python train.py --num_attention_heads=6 --num_key_value_heads=6 --vocab_size=2048 --norm_eps=1e-05 --parallel_block=true --init_std_down=0.0 --beta2=0.99 --max_seq_len=1024
MLP neurons of a small language model. Each row is named by its layer, matrix (down: output weights) and neuron, and shows model dimensions 128-255. Each number is 500 + 25 x the weight over its row's rms, rounded and kept within 0 to 999. Numbers have three digits each. A neuron's up and down rows have the sign that makes its largest values positive.
A block is one neuron, or neurons of one layer that tend to fire together. After each block is what it responds to, as a language model described it from the Wikipedia text at the highest values.

L7.down5:465529499517524534452500476488522477515490542489501535508511513553489477494464496489508485527462506517518493507506521505490537522479494457497450501481482494490477486472485519523523488479493510509463531491503501458502526536497517513498504506464485518506530501506514494519519559489549486487480513552469475517487534506451492507455496469489467481483565496506471470516509522516506520481512
L7.down22:508522490490499505475438502519530494533494522463527509501484517433511471466494494504447483527490514496474472529460515444516504489535471508504539454507494497533507496473528483493530532509487523502474498441506484488484489564453514477478459525522521498496531472502525505503471518561505503514520510526543508496522495500522478475518473509490488534461471523495481519525540535496511465525519
L7.down33:484469480497479514502490508491516515507502488479526571512476508514474456485497472500464467515446489491520498449519483511561469487537515495493534483519488482478529502519483518512513492484461521500484503513489491506507484517526455477500511515508470484495490470490476511531483528492529457501482525518503504501482501468507490531474500522487527497538569503503423512463512493463503518486489
L7.down143:465512517487502477453554510494515517519495488487525513525523507498512425504530498480525489489514465491503499520514490526507523489509481495507473495470486456522501464469525537490482464487479467488475508531492486476513490477499509553560480467488517474475526514531470486486530499504513471543497494528452503496523529489526475509526515462516469501501523463483513496475494468519492526482509
L7.down162:464478500490474541478513520490489486497463518474460517504480537524532510515534520526480481536475529459498534448520528518457525513475540500480515490488534532499532433479503508537492533521515543501541469491471503493496499519530519466463531482499520514510494494474492546518547487521505458545508497535438467492535525542491525477502481516490501501478482469542486480517491519512499493454503
L7.down309:497527508491490536439469476530476468464499472473530492484512509509447490470525510506477485500543445537479469513483485513531516461488487493482511495464502494525486504503469477501510486520481535513468527512489514480474539489478488510507501450488505523466488486538503536540507478493478506496520505520485508507499477530537515522533446514480452512536475502549458495489478543492498476481507
L7.down317:544503474505521520492487520457500498498538498512553505524489491502491504544513538518483485506512483496451536515519454468509466493516493495541492491498494488459471578524453521538475500525459465499489484542493437446501482475525490521515491527465504528491471503495491485504483499473505500524497522537497472497484486535492519505526525469532511495498487540522536523543486450481492469475526
L7.down367:546486498515482543492506483506529441497528502481506508454466525493497502488474496497519491485534483441466469512481489530501474473488483504492472482529487522508564500502508524547519475482460453518505506549479530504512494510482502469524529488514521461530483482464494490498503452524499498515499506508543480500511526524501488446520454498499463503486530536494531530483480496535486493514497
Responds to: Closing == marks of Wikipedia section headings, mostly late-article ones like Discography, Track listing, Awards and nominations; weaker on mid-word completion pieces (Conque-st, volunt-e-ering).

L8.down49:530527469485495473470474501510482549525504549508493570547524492522513474521505488504495473546466500508519531479532471547477495530474539446519502494486484499496550530527484522470482500535527503500478543488479468562490506493502513489530505503492503482544528510506538497468495439469489480512530456469526495490547478485472512492520535493523553523523508533478498484475525445520470431444466
L8.down170:503537443545557529492522494517515520484517473513535487536463523508518486501483507490527474496458510497492520464481499530516536472516480493495524512478475490534565532488527514538501475501500515493461537500462500461493455496488510502528500510523534530502505487528514447465530480531501507502479485493520508540537541516464510479465483513481459517479490496462508486503497519527516486499514
L8.down184:516536471507490489482542486491500536494492504524553526531501489451468494450481547539497533487466513502515474491498514517461529505467513506521530460497484492531495506504523539494520498484488469504519527485458541457484525500515507492506514514506480467476476462514508478483456507424493539536535497540489481508489491473495433490541475472521534520496475488478506485505513485535490499481491
L8.down374:468522489508528468493492506460512541492496500484501437499486475521484517486482534491462508508471524537512504521493502538478533473507495472493498510516462481478485519463487521431472465525534472437528514488489457509513541470544549514506526526516516493524469515513525518470496468527490502495496538496481490442501471514489511494502536487479483486509503468527462476459479495505520461452516
Responds to: Short subword pieces in the middle of common words split into several tokens, e.g. se-ni-or, ra-ti-o, Nebr-as-ka, Emp-er-or, S-up-reme.

L8.down193:461517482447495480507473512486519471508494539529523559494493506493504532495494512504512480539473514492485484489457467502508533540513490543473509495514496504513483528491525481466525512546521460534495500545461507492510481510495495485482502452531531461509493496489533545513471506488532484534523470506509510493455523504519466506519497483516459551519510479514522462534524524513541470516529
L8.down296:497475469483508506488505514473541496486482524507492524464505463503531485529506524492521476477492466562537489531486485528518536507486533491520473472464504490486497436464491518514500506523480476498504470459506477493459568501495496532503480553525504499473463487463536490445486512505563461512512503450548532481511500481480510473483498501495520494514454546492459494496522539485469521491525
L8.down312:623470498582518523535507509507476510478508532507459512505500500552505495489488510508467459468490488470523491491519511530532493513483549512486511495493569498505491493479493459496491512497493498437519463538491547538495523524531509504493478522538500520507500496486546533490515530474492479504541515510453443448525515505516505515501549507480517556504521453482538500554534536506438513496517
L8.down351:451538490495520479511497509545493564494494512495510586477473488507521512490528505479527471489488497499497516479572481527494525497489496516483479532499506551491488478469533481481539500516514504497457440520525499498480511537500461495487505477460526495504515521491516518515519485528506449477503481485480525517445507460502483517503495522534551475476524467522476510452498527443535506496500
Responds to: Closing ==, === or ==== marks ending Wikipedia section headings such as See also, Political career, Box office; weakly, some mid-word pieces.

L7.down1:531492473475547514513436509466487493490524489518501520511465484483520505468529462503489502513504528510507475502536509514468473476466489488523481484457510523477453484480517488505487463527483475454473493519513530490504490505492524471538517510481457516512500523524507474487497514491483490549454491565478489519519496502499441460559490544516468518468542508505496477499509463515502516466508
L7.down21:485497536528504497484520490492552491499475482533486475465543537496495485445490465518493539492485482475479486554527492466483472504504506468529497519556518474475525534494531503543528479508462506489500512497525495506516515488477465521495466529484512484470517484511515484470498451516500492484493506484490491473502508512537474511515502531518501510511518493497497469488520554503528490568527
L7.down77:505478552465514478523449520498463502524486516483478484471588509529533512454541540540501442513537493483524551489543510497507422496534497508463485461466480505518479500486524525527495494495517526445531479474478506459539484491498522500502447514515471523477508505497545471464502522531508490480504527486468490490523459494554521518492467535486495492534498494491502506492487537492479509470477
L7.down134:474527521504514513499486486495479518465486497479520507470529489504498530457505510481509529534485497494498458567479452481528506502517543481508525494529515499495465532526492449492496487490480473493497512456484461499550507494535502524498479501511490498508514473503482526504472507466471469448534485506455496500445524505516477553484526521449503548520501535511499464497494505467493512518456
L7.down145:506506482520518521470468493542536528495484468578503509553513527517506553484484482495502511525492494513498476488506489493457537519445478483480518541502507491512498539478510485505472484557521459489508526540492491475512503424521516523504459499484499486496526490518502486493488502471532503486462464484487474496494500492459510499475492491544504509488479490460528502516471485490490491491532
L7.down290:531469505502494553515543523496506476480453512521488482491492534449479454509512465532540476504511486504476527498478548478482517488550535455486524526519522550532513505508505474467526484490483464499497462506493473507492532547486490462490491446475481514493503488462505491479522470523459491483509497477522455485488500539488562513530505473513458497491471443558550521485538475517501491513515
L7.down348:493518498491554477509487505517476512494460555505528486491519512512539541509506513447530496511498507502519510498504505502504521496557476510497496520496465493515522458477510486514511551487507520496456443531477468545498493510515536557487499465543522467509460472505492519498484499507487497525474471498474489453484475481471495495492511519488483481485472456541503510511527481503494511493484
L7.down351:512525476511455521460475498494452485487489494537503498501510530537530512515519498479513536520507427508497540501529528501520499509510539484510516471503521471477505511510448498466469513473521508483492543541488488523487465520518511528482503488467511552526497493476497503461536478451539478523510525551481508501474515498490541468491430479503514510509517475492507492537468480516499524466480
Responds to: Middle subword pieces of common words split oddly after a short prefix, e.g. howe-ver, e-duc-ated, se-ni-or, confe-der-ation.

L3.down154:457513531557496520538472514498540519489484512501473506511521499486484513456547523504490518546484515514496578489488475490496510476520466494511502506510501559480495489530499480524467512510490528518445516502495480525479459522485509476457551500528537491472531496548495487490513520515511491503496513509459512490466461485549439462540506511528445490473509507468454511513529511492524531509534
L3.down218:472473488478535518480487489492546505530485496516453485499499514459487503478466519490509508491488545514497529516489505454513510495538499510515477502482472546468461491507528501469488488511508498502516503492522501503504478569497509506497511517492499536551553520524471487494546460494535484496462496532477481508540525512490559500507510474504441480457515500529428513498474493486495513512509
Responds to: Word pieces that finish a word split mid-spelling, chiefly -ive (rece-ive, detect-ive, execut-ive), also -ly (secret-ly) and -ign (Sovere-ign).

L3.down4:547499561477517503448498507494506485488521504501470507530477493517527479471468444497488487496530444498513507539495549505466475519503489478522485487459464535527503480478473490438512506537447497484538487484485466491510511482527465459547482510527482485462461529516454501461491467480494484466507468532508502468511516539525517526544515507492515525484524532499556499458495476524470499505480
L3.down231:443523484494530506485543495498459445497451507486493475481508490484506500530503524498471508510480529540475510469508506511510484514511526531458509507486510520512534523513497461508488519467511502464466497508523492482536506496567474523483483498499475482531492482523493523484487455480528518470475477500528482482498488508500507501486494515486470560454476524497416516529515489450528500516474
Responds to: Short pieces that finish a word split into tokens, strongest for the e or ing ending "creat" (create, creating), also y endings (heavy, ceremony, By) and duc in products.